config = dict(
    lr=0.00971,
    grad_clip=1.0,
    batch_tokens=131072,
)
MLP neurons of a small language model. Each row is named by its layer, matrix (down: output weights) and neuron, and shows model dimensions 613-676. Each number is 200 + 30 x the weight over its row's rms, rounded and kept within 0 to 999. A neuron's up and down rows have the sign that makes its largest values positive.
A block is one neuron, or neurons of one layer that tend to fire together. After each block is what it responds to, as a language model described it from the Wikipedia text at the highest values.

L6.down1828,151,199,158,258,194,204,217,246,168,201,208,225,209,267,202,240,188,181,233,218,235,263,218,188,217,226,174,205,198,273,188,177,188,195,226,206,166,222,246,166,182,193,177,233,192,148,202,175,196,206,204,157,181,185,189,200,220,140,173,163,215,212,269,241
Adjectives of age, size or novelty placed before a noun, such as new, young, small, present, older, 70-year-old; also naming words like called, by.

L6.down1025,234,238,182,175,198,164,146,179,173,198,170,188,172,220,207,202,187,167,208,164,195,167,209,212,259,180,201,190,189,198,204,227,206,68,212,155,281,177,224,187,210,247,225,249,260,199,195,210,223,152,202,170,165,178,164,209,136,165,185,223,194,259,207,183
Month names and time-unit nouns in dates and rates, e.g. 22 February 2011, per month, ten days, in November; also some stray word-final suffixes.

L2.down23,240,260,177,215,161,236,232,202,153,162,208,158,198,194,204,222,227,265,212,217,167,198,208,211,188,200,232,188,179,175,193,188,247,193,197,187,154,210,197,141,202,172,206,165,231,209,223,229,212,208,153,187,217,198,216,196,205,184,185,203,237,112,164,193
L2.down55,138,180,158,171,232,246,190,178,207,215,196,235,168,227,215,214,240,216,241,180,199,203,184,155,205,154,221,180,198,219,271,223,211,170,189,196,250,178,197,213,172,189,189,249,201,166,191,156,174,175,183,214,232,230,203,204,184,229,191,191,166,235,246,195
L2.down253,198,182,241,178,201,216,143,251,213,166,209,175,211,192,264,237,188,220,164,179,227,230,223,195,171,247,211,218,199,205,207,193,225,174,241,168,198,213,187,242,202,259,220,151,161,233,179,188,185,174,249,206,205,190,205,217,215,219,278,243,183,177,265,245
L2.down307,217,256,246,251,154,252,195,191,212,209,182,235,251,202,162,202,258,205,212,213,204,240,155,214,216,142,211,189,272,202,183,170,149,183,231,182,224,178,221,196,167,213,190,245,225,207,213,205,183,213,209,198,222,228,182,216,151,214,176,221,203,183,188,249
L2.down398,236,192,275,160,191,182,236,153,217,164,228,190,209,150,261,158,160,192,238,237,247,217,157,192,199,176,199,179,244,200,241,210,223,201,214,195,203,184,162,244,168,241,171,157,181,193,161,239,179,213,239,212,264,149,214,209,188,186,208,195,132,268,187,190
L2.down675,186,187,225,176,234,203,216,218,164,229,184,239,182,201,133,195,243,191,226,169,208,169,175,205,208,207,186,210,265,210,202,192,185,164,204,167,156,158,148,149,202,184,181,209,204,248,235,235,226,187,226,211,219,181,214,200,173,181,215,201,227,188,230,187
L2.down793,190,156,205,217,231,205,180,183,211,258,185,200,196,217,206,214,184,195,201,148,139,197,184,225,193,246,195,229,158,183,250,186,226,187,235,198,204,181,212,169,223,159,184,233,193,241,205,180,160,187,213,185,155,164,219,167,233,207,286,246,203,160,226,197
L2.down872,171,220,194,231,118,155,180,208,215,189,150,167,207,222,239,184,244,179,234,229,125,169,188,224,208,188,197,232,172,220,177,172,213,221,172,233,178,268,248,194,188,188,197,153,175,237,218,175,208,206,184,174,208,190,250,221,185,240,204,149,238,154,182,224
L2.down974,148,207,199,186,157,179,211,217,233,260,213,209,203,284,233,111,242,202,218,217,212,194,235,266,193,188,244,187,218,204,193,169,173,238,195,218,165,197,136,200,191,196,202,166,201,187,247,161,205,172,178,207,168,233,142,202,124,205,233,217,217,233,207,154
L2.down1034,200,209,208,160,257,197,225,227,198,188,224,211,116,222,191,226,208,176,188,243,139,188,156,181,179,162,181,233,193,145,235,201,219,161,250,210,204,165,190,205,163,216,185,131,204,173,178,194,197,175,184,212,184,150,155,231,182,202,197,199,191,245,207,160
L2.down1411,175,167,223,133,140,183,236,213,187,199,195,214,235,208,225,178,181,210,189,204,250,230,152,138,201,251,226,220,192,200,247,262,163,220,171,197,235,176,206,173,185,221,174,204,212,245,233,166,146,207,236,155,222,198,181,187,238,159,157,184,153,255,239,168
L2.down1556,208,157,223,252,161,168,241,230,206,168,200,229,208,196,221,230,179,196,184,184,201,229,184,183,197,182,255,222,163,258,216,204,169,176,176,193,190,177,174,227,192,234,223,143,228,184,269,219,209,215,186,226,148,189,147,149,184,233,195,177,215,215,175,195
L2.down1654,143,226,186,145,189,168,207,206,170,218,204,225,197,245,190,196,267,135,251,229,193,182,265,210,190,199,187,196,227,226,215,191,183,225,193,137,256,136,196,207,181,170,227,200,211,210,176,174,243,223,186,202,158,272,201,193,196,211,210,185,177,153,252,197
L2.down1815,203,216,185,174,185,208,233,182,182,151,173,211,201,199,216,162,230,207,247,246,199,190,171,222,162,202,164,235,207,220,201,235,211,212,190,228,223,201,238,215,193,195,211,174,170,214,233,170,226,210,236,183,214,261,206,192,155,228,204,191,149,249,197,207
L2.down2113,255,171,181,173,159,225,251,162,203,179,270,184,170,160,254,211,239,163,207,193,142,201,172,172,192,201,243,244,205,229,179,172,159,180,156,202,174,190,176,238,149,228,190,168,183,211,191,176,142,220,254,184,186,183,179,198,167,246,220,151,191,226,233,180
L2.down2129,155,224,191,137,236,192,231,186,206,170,162,227,165,217,243,197,213,235,239,205,222,211,195,129,254,171,182,203,202,195,221,189,190,197,189,242,216,207,185,184,214,176,186,186,214,212,225,212,228,153,184,198,235,153,130,189,216,218,224,160,174,232,203,216
Prepositions starting a new sentence or clause, mostly For, In, During after a period (For instance, In August); also allow, award.

L6.down2144,205,221,196,183,235,218,194,162,207,199,224,203,203,195,196,160,121,168,175,262,174,157,201,169,212,181,212,266,205,143,226,221,155,223,183,212,187,163,182,242,183,194,212,246,230,231,174,239,165,168,200,171,139,151,137,207,104,212,242,185,159,202,199,208
The word "for" after verbs, nouns or adjectives, as in arrested for, sold for, renewed for, suitable for; also "for" inside words like forthcoming, aforementioned.

L3.down73,168,160,172,213,236,211,220,216,181,206,250,194,190,172,217,199,216,189,176,216,242,204,212,179,174,216,205,202,177,256,188,157,177,192,236,211,222,214,218,248,161,174,189,187,164,180,182,206,265,178,212,178,194,228,192,201,160,208,185,177,151,150,217,235
L3.down235,204,193,184,209,239,208,213,222,294,163,218,208,167,172,177,164,222,195,203,242,195,158,188,262,229,228,209,245,205,143,234,172,227,215,181,207,201,218,200,222,260,194,183,206,204,169,193,221,156,203,219,205,175,227,146,182,188,196,170,214,202,215,178,166
L3.down1511,224,205,233,283,209,117,223,225,186,256,241,161,234,239,226,221,241,209,216,238,174,248,156,168,226,256,212,283,194,245,168,160,169,219,223,171,230,160,196,237,232,208,182,215,244,200,191,237,243,172,206,164,176,194,207,197,219,194,182,176,220,171,203,232
L3.down2293,200,215,246,257,218,236,185,241,142,178,211,190,220,197,195,197,222,225,230,144,209,206,167,207,194,243,203,200,198,206,148,217,138,213,188,128,239,142,174,184,236,273,219,179,258,202,217,246,191,190,155,190,210,191,174,227,236,197,241,198,198,167,191,212
Numeric tokens in sports statistics tables and figures in prose, like 100 in points columns, 200 m, 97 million; also final.

L3.down991,212,192,186,230,173,233,241,250,195,207,183,233,172,198,156,202,193,220,184,163,141,183,216,192,210,191,212,216,190,207,230,165,199,202,166,164,213,218,184,253,201,203,203,188,210,210,266,184,201,149,177,209,171,224,197,238,203,178,168,203,174,199,196,196
L3.down1292,215,235,175,204,269,213,151,250,172,175,202,196,141,218,168,224,241,176,209,230,129,195,176,174,120,189,220,259,216,240,182,154,234,211,191,199,192,224,171,194,196,216,201,193,280,178,198,196,209,160,173,202,162,215,182,201,213,209,228,177,248,269,254,231
L3.down1509,110,210,181,97,241,246,208,146,229,184,200,229,213,251,225,239,218,241,243,147,200,243,167,176,211,255,141,195,175,219,184,276,175,205,173,209,202,198,221,176,191,230,182,202,223,271,195,214,147,167,271,216,202,206,189,237,202,130,199,198,186,203,229,166
L3.down2140,141,206,229,206,184,196,209,190,124,231,220,224,198,171,232,148,174,223,198,171,244,169,243,152,179,170,210,186,201,163,210,196,174,160,253,188,182,260,196,190,178,166,210,133,168,215,202,219,211,124,196,227,240,235,189,226,190,197,213,173,267,151,176,161
Word-piece continuations right after a split-off first letter, mostly S or L, as in L-ong, S-im, s-ens, S-hip, also measure words like long, wide.

L2.down308,194,185,204,197,195,226,184,228,176,223,162,224,239,147,210,171,199,179,226,192,203,207,235,169,162,231,180,275,253,213,210,181,201,201,262,189,208,252,170,225,200,221,205,197,173,183,211,133,201,249,254,184,144,205,195,191,228,132,179,165,230,125,188,182
L2.down426,157,196,193,211,220,218,177,239,189,202,175,208,185,221,237,202,184,184,205,193,223,196,216,230,201,203,170,191,237,227,242,223,212,201,216,228,288,217,207,208,205,192,194,183,233,159,194,172,152,151,230,211,152,231,226,174,228,220,158,226,182,137,202,183
L2.down531,233,183,171,199,159,141,211,201,173,209,219,207,228,191,227,146,155,145,212,145,171,160,224,214,163,248,257,172,199,184,235,159,186,248,162,205,174,174,173,213,180,225,184,203,179,188,199,178,233,167,207,206,186,200,182,208,212,204,262,169,192,212,229,184
L2.down639,230,145,187,186,170,256,162,269,201,160,182,227,191,255,232,176,260,158,141,222,207,152,173,191,217,200,201,191,238,215,164,212,172,184,259,228,229,216,188,185,193,198,214,209,213,205,273,172,248,189,205,216,201,177,176,178,157,217,174,163,209,143,173,230
L2.down671,221,189,179,177,181,210,218,178,187,153,167,166,208,192,211,169,249,212,205,174,219,179,207,190,226,196,210,203,189,200,205,192,204,174,145,196,208,227,190,259,211,204,254,239,206,177,175,264,226,208,224,187,223,187,223,210,216,140,247,186,169,212,199,231
L2.down748,200,242,202,171,193,188,250,238,230,228,228,216,231,201,191,190,227,183,241,222,159,286,209,177,215,202,236,201,217,215,189,217,169,188,230,172,218,210,127,175,212,206,197,218,136,192,198,183,213,236,268,226,248,206,169,243,187,184,218,198,184,233,180,186
L2.down857,234,207,192,210,211,234,176,213,179,191,182,255,243,163,182,189,185,209,156,214,154,175,211,202,206,221,230,245,182,245,244,202,166,181,210,187,180,217,182,193,249,187,219,206,209,205,205,141,226,160,205,223,183,209,173,198,247,220,179,195,154,219,229,250
L2.down959,141,171,256,230,194,194,231,214,136,175,147,190,220,198,222,227,211,209,204,248,162,159,198,173,156,151,215,258,207,163,194,164,228,155,199,214,237,177,237,185,186,213,206,217,181,215,228,212,248,190,225,166,252,217,211,211,176,222,182,211,262,204,170,237
L2.down1203,135,180,134,201,232,218,181,283,185,232,164,206,216,258,230,180,204,198,198,183,197,194,142,183,207,236,292,183,190,211,266,173,209,183,196,180,199,166,168,189,206,262,216,175,197,184,132,218,233,180,224,246,227,195,259,208,194,220,254,183,145,170,179,194
L2.down1237,251,217,242,193,240,140,254,235,211,199,208,225,227,187,166,175,197,177,170,219,234,196,228,220,218,167,192,245,196,114,213,181,192,174,188,221,221,175,149,217,187,190,206,223,281,179,164,219,197,175,201,229,222,220,174,175,154,232,164,230,209,220,272,206
L2.down1254,239,200,235,239,191,233,219,247,208,170,221,215,229,144,188,188,194,177,231,155,218,206,175,157,206,220,182,230,187,252,216,173,138,189,184,161,217,225,119,205,220,173,195,199,243,206,223,97,247,195,170,252,195,257,239,233,280,173,184,208,198,198,170,191
L2.down1443,164,164,158,219,185,163,171,216,147,187,203,215,159,226,174,218,195,149,124,188,214,187,221,150,202,200,185,176,197,206,240,218,188,223,237,134,271,180,208,200,224,153,193,253,293,180,194,211,190,242,190,207,213,131,219,198,162,216,228,201,235,209,207,222
L2.down1575,207,164,184,164,226,230,275,178,258,218,175,208,173,242,178,186,199,182,197,207,185,214,209,143,212,204,169,190,213,182,204,243,185,193,192,210,172,202,139,173,182,223,195,199,232,167,226,252,197,203,197,190,242,230,166,208,207,206,178,202,186,161,217,268
L2.down1738,226,217,245,207,128,171,262,180,236,199,149,189,240,188,127,218,144,183,266,200,206,206,205,216,192,244,220,189,186,178,192,211,149,237,223,157,175,231,180,194,193,170,239,219,161,225,195,205,282,209,213,210,160,187,276,110,216,200,192,157,249,216,224,257
L2.down1904,178,194,205,236,235,221,229,210,211,255,200,200,212,206,202,247,162,166,230,184,203,226,210,184,211,241,198,218,203,171,222,228,243,191,172,188,178,215,251,194,213,211,205,186,190,206,182,236,197,195,161,216,133,234,218,231,205,215,232,196,213,158,136,172
L2.down2330,211,202,213,186,193,204,218,211,236,176,173,219,213,192,193,190,191,234,214,212,219,185,158,148,215,223,268,227,212,258,275,124,219,252,241,178,235,239,201,202,199,194,156,189,183,184,210,184,199,193,172,165,152,198,240,148,247,199,210,205,159,221,170,192
Mainly the word old ("old colleagues", "16 years old", "the old village"), plus related time adjectives before nouns such as new, former, previous, next and modern, with scattered word-piece fragments.

L3.down494,193,237,220,186,201,202,225,176,219,240,176,208,219,209,207,185,184,254,188,233,209,255,159,210,164,238,189,220,203,228,218,233,154,144,176,207,185,133,158,181,193,190,176,240,223,208,266,202,139,172,231,266,220,159,214,173,218,224,217,200,278,174,174,182
L3.down1067,219,207,244,134,253,155,175,221,221,172,185,162,219,229,240,214,176,196,181,235,212,248,227,170,149,235,150,154,153,204,197,197,214,178,169,132,182,210,162,164,216,223,223,187,207,202,240,193,206,218,263,219,201,205,253,160,189,201,221,220,207,234,210,277
L3.down1295,190,147,210,206,219,247,237,199,172,189,223,250,163,230,203,148,204,201,234,194,226,227,220,195,233,229,168,223,168,204,132,197,219,216,220,184,166,203,231,126,182,150,177,218,172,213,213,171,165,198,179,199,174,275,216,190,208,267,154,152,226,151,216,166
L3.down1798,207,193,195,172,198,214,185,186,209,163,191,193,207,147,216,180,207,223,160,231,231,200,214,148,248,203,203,232,176,188,249,219,228,192,216,212,179,198,136,208,165,217,192,140,209,185,190,199,199,180,201,159,201,223,185,223,188,220,191,261,126,194,213,145
The word In (or During, In the) opening a sentence or paragraph, usually before a date, as in "In July 2012" or "In March 2023".

L2.down111,189,190,275,204,244,230,245,181,184,166,153,179,162,228,188,233,176,144,175,196,184,203,175,173,240,224,175,222,148,192,219,222,184,228,239,170,203,200,204,135,176,222,224,179,214,266,210,190,198,223,212,195,218,180,174,210,195,163,191,212,247,121,192,149
L2.down142,208,161,187,206,217,194,196,158,147,169,212,195,180,160,219,215,204,224,228,171,196,247,233,224,145,180,150,191,171,209,189,210,228,268,215,179,233,181,181,160,160,176,173,213,279,207,180,268,216,241,211,215,167,196,218,169,225,171,187,249,169,212,219,267
L2.down237,203,164,258,257,154,190,246,142,171,246,173,251,209,211,165,185,128,251,167,182,163,244,194,227,208,202,216,223,218,231,174,213,199,194,208,189,170,223,246,203,218,166,133,176,248,213,217,145,170,200,169,171,215,214,239,180,207,147,206,213,229,205,185,229
L2.down360,235,173,152,198,175,225,202,187,154,213,203,126,240,196,229,206,169,226,164,172,259,147,123,215,228,186,197,187,175,175,203,215,163,204,183,220,238,193,196,144,256,220,214,231,219,155,159,185,166,188,210,220,196,198,196,188,183,226,199,210,202,147,183,228
L2.down527,193,223,165,238,228,213,243,187,237,183,170,199,208,208,226,179,253,161,225,215,169,225,197,194,186,222,208,201,151,253,220,147,208,213,183,158,248,178,168,252,212,205,206,210,202,240,197,212,223,215,233,231,206,195,220,201,226,257,179,200,166,206,186,211
L2.down616,178,237,208,206,210,238,220,247,177,227,197,201,228,192,188,174,130,212,165,180,196,228,231,220,220,183,193,200,207,214,201,207,241,211,248,185,201,193,225,236,222,241,259,206,192,210,230,165,227,234,207,226,204,221,206,252,192,194,179,187,174,190,222,191
L2.down952,216,221,222,196,234,191,192,179,208,189,229,197,212,191,200,169,219,166,204,188,160,140,215,203,208,196,144,210,219,98,237,225,152,185,236,170,179,198,214,203,198,209,187,193,178,223,199,209,175,144,158,224,171,191,163,194,202,177,140,189,178,192,217,198
L2.down1149,198,206,199,239,206,232,227,190,139,222,172,176,235,184,180,190,231,228,181,193,232,218,189,177,175,168,259,175,219,204,244,175,168,195,195,175,182,273,204,246,270,252,208,179,205,205,197,207,204,220,146,196,206,187,138,174,180,201,187,177,205,147,201,219
L2.down1325,214,158,173,150,201,182,196,153,201,248,206,169,162,198,247,215,246,197,192,233,183,194,189,245,174,207,242,199,158,109,110,183,166,222,184,153,210,217,217,142,207,234,217,206,224,182,201,168,212,207,217,169,161,221,199,169,259,182,208,191,280,194,214,240
L2.down1571,263,229,186,175,201,211,149,217,204,198,244,206,146,242,289,143,179,185,201,170,185,174,195,160,193,218,206,256,210,186,208,144,209,182,206,223,255,212,200,204,222,167,234,187,229,118,221,254,236,193,216,181,189,244,200,245,155,259,219,183,208,231,255,219
L2.down1701,136,225,217,254,256,230,173,189,232,207,110,230,150,197,191,182,178,186,196,154,211,166,187,260,180,213,206,231,151,186,218,208,193,208,230,243,183,183,168,172,193,197,182,188,198,201,172,190,240,147,190,180,197,216,216,194,216,190,214,138,196,208,217,202
L2.down1828,141,219,248,210,229,267,184,205,212,221,212,219,227,198,221,262,164,242,201,182,208,201,166,228,159,197,196,223,204,227,151,202,239,258,186,213,219,183,225,170,194,181,194,167,230,167,252,188,205,191,157,187,175,171,183,245,191,213,154,238,193,183,198,194
L2.down1851,202,219,187,180,167,165,225,227,217,169,184,209,256,213,194,175,217,190,230,169,232,244,235,196,206,193,198,236,179,228,195,162,139,191,221,201,214,185,169,225,221,207,181,176,220,209,195,149,168,174,227,180,248,225,211,157,214,226,222,198,170,213,196,208
L2.down1877,167,188,196,183,214,184,217,197,235,177,192,176,162,129,183,191,194,216,226,199,218,219,219,164,151,250,246,225,148,242,236,190,206,205,191,204,176,159,207,191,240,153,177,201,221,190,190,192,206,221,202,214,189,127,183,169,219,194,242,197,166,184,251,170
L2.down1966,218,154,225,234,171,203,182,162,193,208,128,271,181,234,215,226,226,243,190,193,218,233,236,191,143,212,217,188,220,188,233,208,158,133,167,194,111,183,138,169,200,228,225,219,220,217,213,212,187,169,195,149,161,208,200,189,191,177,202,201,269,256,181,214
L2.down2283,247,267,192,195,249,175,162,213,188,205,180,231,196,238,191,231,181,183,223,240,184,188,147,176,180,201,192,131,130,212,180,186,194,160,230,216,204,213,190,184,185,202,261,211,185,181,174,223,190,240,189,200,199,231,198,232,206,162,139,137,171,216,215,214
Two-digit numbers in pipe-separated sports or election table cells (83, 93, 97), and word pieces after a lone D/d (Dundee, Dallas, dangers).

L2.down105,208,213,218,228,220,152,187,197,218,225,223,163,203,229,171,208,214,190,226,215,176,194,230,158,193,186,216,234,222,206,166,176,231,172,230,231,215,240,182,274,179,214,225,171,185,172,165,240,164,256,218,263,207,257,189,245,221,207,192,219,216,178,189,215
L2.down577,207,213,151,177,204,182,220,164,238,183,163,184,213,239,219,247,189,160,205,225,205,195,235,185,141,192,166,191,186,198,178,222,219,208,176,211,207,199,202,237,224,170,197,206,225,169,168,174,226,162,181,210,234,185,226,220,215,156,147,163,189,249,219,260
L2.down643,222,112,247,185,237,216,160,182,225,238,168,194,211,184,198,179,162,168,223,154,212,169,178,212,211,203,199,209,177,229,169,199,226,189,166,168,258,132,181,175,162,157,197,213,202,166,182,242,222,143,207,213,174,177,238,211,176,201,169,224,150,234,202,158
L2.down901,155,236,206,215,197,165,179,234,189,219,164,181,187,234,194,180,191,219,257,215,154,126,197,188,186,240,232,226,218,209,202,217,170,214,199,218,256,186,246,184,188,208,216,226,205,203,172,226,177,220,208,195,247,215,207,146,163,169,195,175,234,184,165,221
L2.down1037,192,177,196,191,230,222,194,204,184,250,212,173,185,174,148,238,162,190,225,168,168,194,215,214,190,211,201,198,216,173,230,207,253,165,211,234,240,174,209,146,223,203,230,157,217,179,205,226,196,206,203,212,184,200,190,251,198,179,216,213,191,221,169,190
L2.down1131,211,162,229,219,191,229,223,187,197,212,196,205,222,189,192,195,218,200,178,245,250,218,190,217,213,159,159,205,206,160,156,268,196,172,162,241,209,179,180,227,174,138,289,218,211,155,197,201,160,175,218,259,201,215,167,140,278,233,205,211,188,228,160,200
L2.down1209,161,216,143,211,225,232,249,213,246,184,236,255,159,223,278,101,287,150,206,202,166,175,167,156,160,209,209,182,241,170,212,189,208,141,215,197,191,209,138,162,175,209,237,162,229,242,199,209,243,218,182,203,210,180,207,251,232,189,197,174,225,196,237,255
L2.down1433,234,184,223,217,214,149,264,206,194,157,151,198,236,143,205,177,169,257,252,241,198,217,182,211,180,224,175,148,190,157,217,213,244,175,214,215,199,165,226,161,238,187,203,236,181,160,289,201,156,254,192,218,185,191,162,241,258,203,216,193,143,186,203,302
L2.down1457,190,193,188,216,259,167,181,170,120,181,196,211,165,177,236,175,177,282,209,189,194,258,205,157,211,161,214,219,251,209,230,199,237,195,165,193,204,200,158,228,201,242,222,157,250,202,167,176,167,153,167,154,183,185,193,220,265,209,168,214,253,191,142,155
L2.down1736,217,164,210,221,208,141,195,177,216,218,187,201,269,214,227,162,221,215,217,205,190,236,156,194,140,203,250,202,198,221,218,282,227,178,190,231,186,138,186,222,175,220,180,209,150,166,175,242,255,176,208,209,228,209,247,232,227,251,154,203,187,238,183,172
L2.down1778,191,169,210,184,198,208,233,238,182,163,149,168,214,201,237,197,182,170,169,136,199,219,218,225,183,208,208,217,139,245,208,185,221,183,218,196,202,187,172,197,166,181,188,218,244,184,130,213,171,125,206,204,203,199,222,233,247,222,165,222,200,238,187,163
L2.down2067,200,165,241,195,195,170,160,190,230,267,245,94,197,236,196,191,153,181,190,197,210,197,225,232,203,208,186,211,187,231,201,178,217,176,182,218,217,202,214,160,151,169,158,184,215,260,165,201,162,180,237,154,184,166,210,166,175,244,173,246,149,216,206,187
L2.down2109,199,182,218,246,200,161,248,243,186,175,246,220,251,237,203,230,219,174,229,157,193,217,178,197,212,222,221,188,202,184,257,265,211,182,170,219,228,191,175,184,173,201,188,206,258,255,235,207,186,152,190,200,250,191,222,210,275,183,189,174,222,220,203,196
L2.down2196,214,183,227,173,222,186,214,182,140,173,204,208,184,263,183,220,172,169,205,176,219,210,222,173,225,269,205,196,202,186,197,190,194,184,213,245,205,154,151,215,231,182,205,243,198,236,156,198,169,184,211,247,226,183,173,220,185,222,255,188,258,184,222,222
L2.down2258,240,199,203,240,189,165,218,235,176,159,192,192,225,217,183,194,198,193,207,182,221,167,198,232,181,241,184,244,265,223,189,213,251,174,197,190,163,222,111,153,197,211,182,234,217,216,197,183,184,189,254,209,197,232,193,211,207,165,237,240,220,195,220,242
L2.down2308,193,174,180,212,229,217,173,225,169,201,199,194,171,167,215,172,214,219,160,222,258,171,160,183,169,218,168,249,211,164,223,219,218,120,120,179,224,193,200,232,153,222,160,202,204,215,232,241,180,236,176,210,223,276,188,209,279,175,145,214,235,217,211,177
Month names inside specific dates, usually after "on", "in" or a day number, as in on June 18, 26 March 1920, in July.

L3.down249,175,193,218,207,205,201,200,208,194,189,209,238,227,223,223,182,168,180,218,137,198,172,211,141,221,240,220,196,237,173,207,193,210,130,221,183,201,223,146,219,189,196,202,164,192,203,213,183,202,191,187,201,237,220,203,157,172,212,238,242,167,226,158,198
L3.down1449,233,166,186,233,223,172,193,205,186,151,251,218,194,246,196,242,196,186,242,182,224,207,189,158,177,196,138,193,202,193,208,215,162,198,238,183,207,187,189,239,232,206,237,233,218,239,213,246,189,192,191,204,239,219,181,181,220,172,214,224,221,190,204,220
L3.down1562,238,218,197,227,161,150,136,206,196,176,188,219,251,195,148,209,183,157,170,199,151,208,203,194,166,167,230,193,260,171,188,154,212,135,196,234,238,156,169,215,205,160,197,189,248,225,213,223,192,246,196,215,213,227,228,140,173,220,190,208,223,199,191,242
L3.down1748,156,192,210,239,214,217,206,170,227,175,181,195,226,232,199,216,168,192,216,248,184,198,153,184,161,220,210,223,255,228,217,187,218,173,205,266,169,156,174,155,194,204,179,247,260,192,188,191,141,200,192,231,183,216,222,199,250,171,191,200,243,187,179,234
Tokens just before a four-digit year: month names, the comma after the day, a sentence-opening In, and table-row pipes, as in In 2005 and on 30 April 1954.